{"n_layer": 12, "d_model": 768, "n_head": 8, "n_kv_head": 8, "head_dim": 96, "d_mlp": 3072, "vocab_size": 32768, "activation": "squared_relu", "norm": "rmsnorm", "norm_place": "pre", "norm_eps": 1e-05, "positions": "rope", "rope_base": 10000.0, "rope_fraction": 0.25, "qk_norm": true, "attn_scale": 0.128, "bias": "none", "tie_embeddings": true, "parallel_block": false, "extras": ["capped logits"], "init": "uniform", "init_std_qkv": 0.0203, "init_std_o": 0.0, "init_std_up": 0.0203, "init_std_down": 0.0, "optimizer": "muon_variant", "lr": 0.0106, "lr_mult_o": 1.5, "lr_mult_down": 2.0, "beta1": 0.95, "lr_head": 0.00681, "grad_clip": 1.0, "warmup_steps": 0, "schedule": "wsd", "decay_fraction": 0.73, "decay_shape": "linear", "final_lr_fraction": 0.0, "batch_tokens": 131072, "seq_len": 2048, "doc_mask": true, "train_tokens": 981200000, "steps": 7486, "dataset": "wikipedia_en"}
MLP neurons of a small language model. Each row is named by its layer, matrix (up: input weights; down: output weights) and neuron, and shows model dimensions 192-287. Each number is 50 + 12 x the weight over its row's rms, rounded and kept within 0 to 99.
After each neuron's rows, "fires on" lists the tokens most often at its 100 highest values on Wikipedia text that the model never trained on. A number after a token or word is its count.

L6.up2015:57 49 32 58 26 59 56 39 48 50 53 55 64 61 69 39 49 73 54 55 36 51 48 43 52 62 53 47 44 63 41 59 40 60 67 46 81 25 46 44 43 71 60 44 50 45 39 39 47 55 54 38 32 50 53 59 17 40 46 44 54 58 52 58 67 58 66 59 73 40 64 43 40 10 52 45 65 51 32 63 64 73 46 69 51 43 43 40 29 65 56 69 34 75 47 61
L6.down2015:36 34 50 36 70 49 67 51 66 53 49 55 39 47 61 44 24 53 62 38 45 58 43 82 42 61 14 42 53 67 28 46 61 45 46 55 45 62 49 71 57 50 58 60 59 52 41 31 48 55 65 49 56 41 26 51 44 52 47 52 63 50 43 56 45 47 61 22 83 48 23 43 48 42 58 49 66 46 40 55 54 36 27 55 84 47 34 40 54 63 51 61 52 60 59 65
fires on: " " 31, " has" 20, "\n" 9, " is" 8

L6.up884:51 42 40 19 76 42 49 53 67 45 44 49 50 58 60 55 46 45 43 40 42 59 53 42 56 64 47 30 54 50 35 55 62 38 28 48 53 48 64 38 60 56 38 43 55 45 54 43 60 59 56 71 49 43 39 26 49 58 66 48 56 34 45 53 47 48 53 57 47 58 49 45 68 60 22 51 67 53 45 51 54 58 55 42 41 57 21 65 38 40 60 66 59 30 31 69
L6.down884:50 84 52 47 57 42 38 47 15 46 53 48 55 48 50 61 60 39 44 57 49 24 43 36 74 37 55 45 51 28 45 31 51 55 65 44 20 27 60 49 56 47 50 39 69 51 67 57 61 56 37 49 50 56 41 48 53 60 53 58 43 41 61 47 61 63 56 73 39 53 71 58 59 38 30 72 36 67 51 64 44 35 52 48 35 36 56 58 45 35 55 39 46 53 60 69
fires on: " 3" 24, "1" 10, " (A" 7, " 2" 5, " |" 5, " 1" 5

L6.up2535:41 48 59 74 54 38 54 59 37 39 45 67 47 40 55 63 54 55 60 30 71 60 61 40 64 35 50 72 58 63 54 45 44 43 37 66 43 64 89 71 47 44 39 64 39 60 63 42 54 44 44 42 19 56 60 34 26 48 27 64 52 43 57 44 47 49 54 82 48 43 56 48 17 39 64 49 64 44 57 51 53 65 59 49 40 51 60 57 59 56 37 40 61 58 57 52
L6.down2535:42 49 41 60 33 47 47 48 50 50 53 42 23 51 64 58 54 47 61 60 31 48 80 36 55 45 39 44 46 49 40 69 54 49 36 71 64 55 71 48 57 61 44 53 47 38 42 50 60 41 58 64 35 55 33 39 47 53 49 49 56 53 68 42 73 57 61 66 56 59 71 71 28 45 48 53 28 51 49 43 37 54 48 40 60 39 45 36 48 74 44 58 42 68 57 48
fires on: " of" 35, " and" 15, " for" 6, " |" 4

L6.up1195:55 54 45 64 39 41 51 41 35 42 46 39 34 58 58 55 38 49 53 30 59 54 58 55 44 67 46 67 43 46 40 30 52 33 56 65 40 46 36 63 40 59 68 33 64 55 51 44 48 55 65 69 43 52 50 50 35 34 45 47 51 58 44 57 43 62 58 63 46 58 48 68 58 53 56 53 70 42 42 61 70 47 61 40 78 31 75 42 38 38 36 43 56 49 47 22
L6.down1195:54 39 42 39 50 32 63 31 41 53 45 60 63 57 76 62 28 55 34 50 41 56 46 57 59 54 40 54 49 68 75 49 63 45 41 26 35 43 52 58 41 46 45 47 32 53 32 49 65 48 48 38 35 51 69 58 66 42 52 36 58 47 55 56 51 25 32 44 46 35 46 45 39 41 76 64 42 68 72 33 63 51 47 58 47 59 66 46 55 57 45 38 59 53 31 61
fires on: " |" 44, " a" 6, " newly" 5, " built" 5, " turned" 4

L6.up475:40 67 52 41 52 73 62 66 44 50 52 41 72 46 39 60 61 52 35 51 46 57 50 51 62 55 39 57 48 45 32 57 40 54 62 45 90 42 45 50 42 49 67 36 70 48 58 35 43 54 67 66 38 59 47 64 51 32 60 67 55 42 60 41 55 58 43 67 77 54 57 42 45 47 66 38 61 66 79 52 63 62 39 56 58 51 42 34 42 52 65 55 61 58 52 46
L6.down475:35 62 56 44 33 51 57 54 58 26 22 30 60 57 65 40 46 53 43 54 30 60 59 51 47 46 58 42 31 53 42 54 46 73 60 51 50 28 42 64 69 62 51 58 50 68 35 26 37 29 59 38 42 61 57 37 48 53 42 50 54 52 56 58 64 48 26 43 64 62 28 32 49 53 52 41 64 47 57 47 79 48 33 66 41 50 42 34 42 30 58 21 58 49 47 30
fires on: " " 57, " m" 33, " in" 7

L6.up122:42 36 73 51 59 75 49 55 51 76 41 55 36 49 49 52 26 50 38 51 42 52 43 68 33 58 50 71 61 43 53 57 54 52 63 51 46 47 57 43 60 72 32 37 50 37 56 54 69 51 53 51 73 50 71 36 28 58 67 34 58 59 43 48 65 56 62 63 40 51 61 64 33 34 62 53 60 52 55 60 40 49 55 59 47 69 43 30 45 65 39 54 58 54 39 45
L6.down122:41 51 50 56 43 36 55 39 48 35 49 46 64 51 55 42 18 47 53 59 57 67 59 35 35 23 39 50 44 69 56 51 57 59 44 49 50 42 46 65 69 50 53 54 22 53 54 59 53 63 46 72 40 62 47 31 52 67 52 70 53 50 73 57 61 45 60 75 49 67 40 23 34 52 45 76 58 57 53 46 55 39 61 76 48 30 44 49 46 54 53 50 71 68 43 63
fires on: " and" 49, " before" 8, " =" 7, "/" 6

L6.up1715:49 52 50 42 62 27 73 30 37 59 66 71 44 67 70 38 36 40 34 61 38 51 33 42 47 39 48 66 58 42 61 39 69 43 63 64 43 76 51 53 51 36 49 41 52 67 51 57 54 55 43 63 38 46 66 56 25 49 62 60 57 55 67 48 50 45 46 37 41 49 41 65 37 51 59 29 56 57 46 49 57 72 43 30 57 38 63 69 41 50 44 44 38 37 37 58
L6.down1715:55 55 44 51 54 50 71 46 48 41 42 66 61 67 47 49 40 51 39 63 49 36 30 58 50 56 54 57 44 56 47 39 40 45 43 35 41 43 34 61 63 47 65 49 44 66 43 63 43 54 27 53 60 48 44 72 53 48 46 53 47 70 56 60 61 38 34 49 26 73 66 65 62 76 45 32 39 26 19 77 57 43 50 36 44 23 60 42 52 46 44 33 63 27 56 64
fires on: " it" 29, " would" 22, " It" 18, "b" 5, "v" 4, "It" 4

L6.up1347:56 50 39 54 49 56 49 45 38 46 43 43 61 58 40 52 52 34 57 59 30 39 40 69 47 62 40 46 43 74 70 51 68 50 55 66 52 55 37 57 55 40 38 46 35 39 68 41 37 38 57 55 40 52 69 45 45 30 66 52 52 63 45 52 45 40 62 55 42 72 62 36 62 54 33 45 24 42 43 46 46 61 46 35 49 56 48 40 39 64 40 56 54 44 61 32
L6.down1347:50 48 39 47 60 34 58 42 51 72 41 36 55 53 75 41 29 60 59 91 49 66 40 39 46 47 59 64 56 39 42 44 37 28 54 75 62 59 42 60 61 56 56 35 30 50 45 74 67 50 59 59 80 60 53 25 40 56 50 57 35 39 45 59 39 47 37 45 44 68 58 48 43 47 43 26 51 46 67 42 47 34 52 57 41 45 24 30 48 60 41 41 51 61 49 48
fires on: " |" 47, " =" 5, "\n" 4

L6.up1936:61 61 50 52 51 66 40 45 46 64 41 39 42 31 39 47 40 56 43 47 38 50 88 30 51 48 46 45 51 53 70 65 62 33 41 69 58 61 59 52 38 43 44 41 32 58 48 39 33 52 40 47 34 60 35 49 56 39 40 59 57 36 56 34 33 44 36 48 53 65 52 38 37 54 75 40 56 44 50 66 45 71 37 57 58 57 61 22 50 43 59 53 46 59 45 55
L6.down1936:48 43 56 40 43 33 53 47 32 35 34 46 47 38 47 34 65 39 52 70 28 69 58 60 44 26 54 46 42 48 56 44 60 54 53 38 47 55 38 34 31 72 64 59 41 45 35 44 28 52 60 61 58 42 41 50 48 43 38 51 53 51 35 81 46 52 50 67 61 47 48 55 48 47 31 34 43 59 41 44 33 40 47 54 45 51 69 45 31 56 49 58 35 53 42 43
fires on: " in" 45, " the" 17, " of" 4, " 18" 4

L6.up1020:32 64 42 51 46 53 39 50 63 34 69 59 67 38 41 30 63 50 50 28 48 55 45 55 36 73 36 54 52 41 48 46 27 62 66 39 59 40 66 42 41 28 40 35 52 50 63 50 46 37 48 64 49 54 60 56 53 42 54 55 43 50 73 54 64 49 53 49 53 37 64 27 52 53 48 47 42 61 51 49 54 53 61 58 43 42 48 62 62 36 62 48 41 39 60 46
L6.down1020:34 54 48 46 48 47 66 48 51 28 54 37 69 35 68 44 44 36 56 72 53 58 61 37 33 72 44 50 51 60 64 47 50 63 44 33 53 54 55 41 50 56 33 47 49 73 59 40 67 46 66 49 63 46 41 42 64 61 59 58 41 25 53 37 51 48 52 38 53 42 39 45 73 67 69 54 48 71 65 36 56 67 45 32 74 56 69 50 46 34 41 37 69 39 48 54
fires on: " A" 87, " " 12

L6.up2337:64 53 54 74 40 45 53 47 54 48 27 61 36 62 36 41 61 54 48 51 45 44 33 53 58 53 54 40 56 60 40 37 43 43 58 42 60 54 58 69 52 44 34 51 56 59 48 33 56 54 38 59 44 21 63 54 50 39 47 48 41 47 63 70 42 53 53 75 49 49 54 39 81 30 41 62 61 57 41 40 47 68 60 43 28 67 43 38 43 42 26 49 31 57 21 30
L6.down2337:36 34 43 41 65 37 39 42 26 61 53 44 64 43 61 58 54 39 57 47 56 63 73 24 71 65 32 55 62 61 47 47 44 48 47 60 51 71 49 44 49 52 43 62 42 45 51 58 42 49 54 35 40 41 42 35 52 46 64 43 65 51 53 49 59 43 47 61 41 47 47 32 50 48 39 36 40 64 45 32 65 63 54 54 75 60 52 52 49 49 60 45 50 52 49 50
fires on: " |" 47, " the" 38

L6.up1660:67 33 42 45 52 58 50 54 47 50 42 45 54 65 49 32 68 35 68 51 33 63 58 54 50 75 56 64 35 52 40 47 49 61 46 32 53 43 56 75 44 51 24 43 33 52 30 25 49 51 39 38 50 85 43 48 43 55 48 63 39 72 50 43 58 42 61 61 42 55 54 57 56 47 45 48 44 34 47 47 39 49 36 33 50 52 33 51 48 55 62 51 61 34 46 17
L6.down1660:78 63 45 38 44 60 86 55 53 43 43 47 52 62 52 44 38 57 57 56 50 42 51 48 37 46 60 41 46 50 52 64 32 34 45 58 36 51 59 50 46 49 38 38 57 50 51 56 57 61 41 50 48 54 67 47 26 42 41 65 47 62 34 49 57 70 45 48 38 50 63 65 53 60 44 46 45 54 51 58 39 60 52 57 50 53 41 40 50 38 58 37 42 49 35 44
fires on: " |" 61, ":" 6, " (#" 4

L6.up1821:70 34 58 60 52 49 59 47 46 52 49 51 72 71 48 47 58 64 45 59 48 58 43 77 62 58 34 69 45 72 62 63 59 50 56 69 53 52 48 51 66 55 53 25 65 46 57 58 46 45 57 40 56 75 53 45 37 61 52 43 42 49 47 50 51 42 47 29 52 63 49 55 34 79 50 51 35 39 55 47 41 78 49 31 66 50 45 35 53 26 30 45 61 32 56 39
L6.down1821:52 70 50 44 59 36 43 58 59 34 32 62 44 63 54 45 60 52 61 59 27 44 33 53 66 48 43 62 53 41 50 38 56 59 44 60 52 64 50 50 57 44 51 57 47 65 40 56 46 31 65 51 54 60 61 40 47 52 54 46 44 42 37 63 31 39 49 43 56 24 59 66 64 41 67 21 53 35 68 31 43 40 60 43 45 60 52 48 57 50 34 55 36 69 58 33
fires on: " the" 44, " |" 9, " His" 5, " as" 5, " hand" 4

L6.up859:60 82 46 67 58 63 49 57 40 69 62 49 45 66 37 38 45 74 16 59 47 69 49 55 71 31 38 54 60 59 57 55 60 46 48 38 55 76 58 75 61 54 69 54 56 42 57 39 46 54 36 45 50 63 55 48 67 45 62 33 57 66 54 31 49 44 57 58 77 44 27 46 36 54 58 44 49 52 57 64 58 44 50 50 49 46 52 63 55 55 58 57 61 56 45 48
L6.down859:64 67 52 39 50 61 53 49 38 30 58 44 44 39 30 29 27 81 66 41 60 70 54 84 46 42 49 51 36 57 54 51 50 60 41 40 68 53 44 71 49 51 55 50 64 47 64 27 38 63 45 38 44 56 65 49 87 52 35 43 41 67 59 61 55 41 53 73 61 51 37 57 68 70 58 71 63 47 36 58 26 54 20 45 46 30 68 28 68 33 53 35 40 55 44 59
fires on: " she" 32, " her" 17, " She" 16, " Woman" 5, " Women's" 5, " mother" 4

L6.up2601:51 61 48 56 48 35 53 35 36 40 40 42 44 48 54 31 60 68 55 56 45 46 68 26 43 56 40 49 48 40 51 55 47 37 44 48 65 57 38 45 45 36 55 45 44 45 57 36 58 43 54 41 61 36 69 34 45 28 52 36 80 63 45 45 57 35 41 53 57 50 62 44 43 50 62 43 56 51 42 56 39 55 52 70 66 45 53 51 45 34 33 33 53 61 55 34
L6.down2601:59 46 75 48 49 56 66 52 58 43 63 47 36 47 69 56 41 80 58 51 48 46 80 31 64 55 49 49 56 48 56 44 64 47 52 49 41 52 57 32 47 43 46 72 46 51 32 47 43 33 58 53 50 47 47 18 66 56 34 54 51 70 53 41 58 37 46 55 37 49 58 26 39 54 52 32 47 60 53 40 40 51 52 57 78 56 51 32 48 59 39 45 53 65 50 53
fires on: " |" 41, " =" 24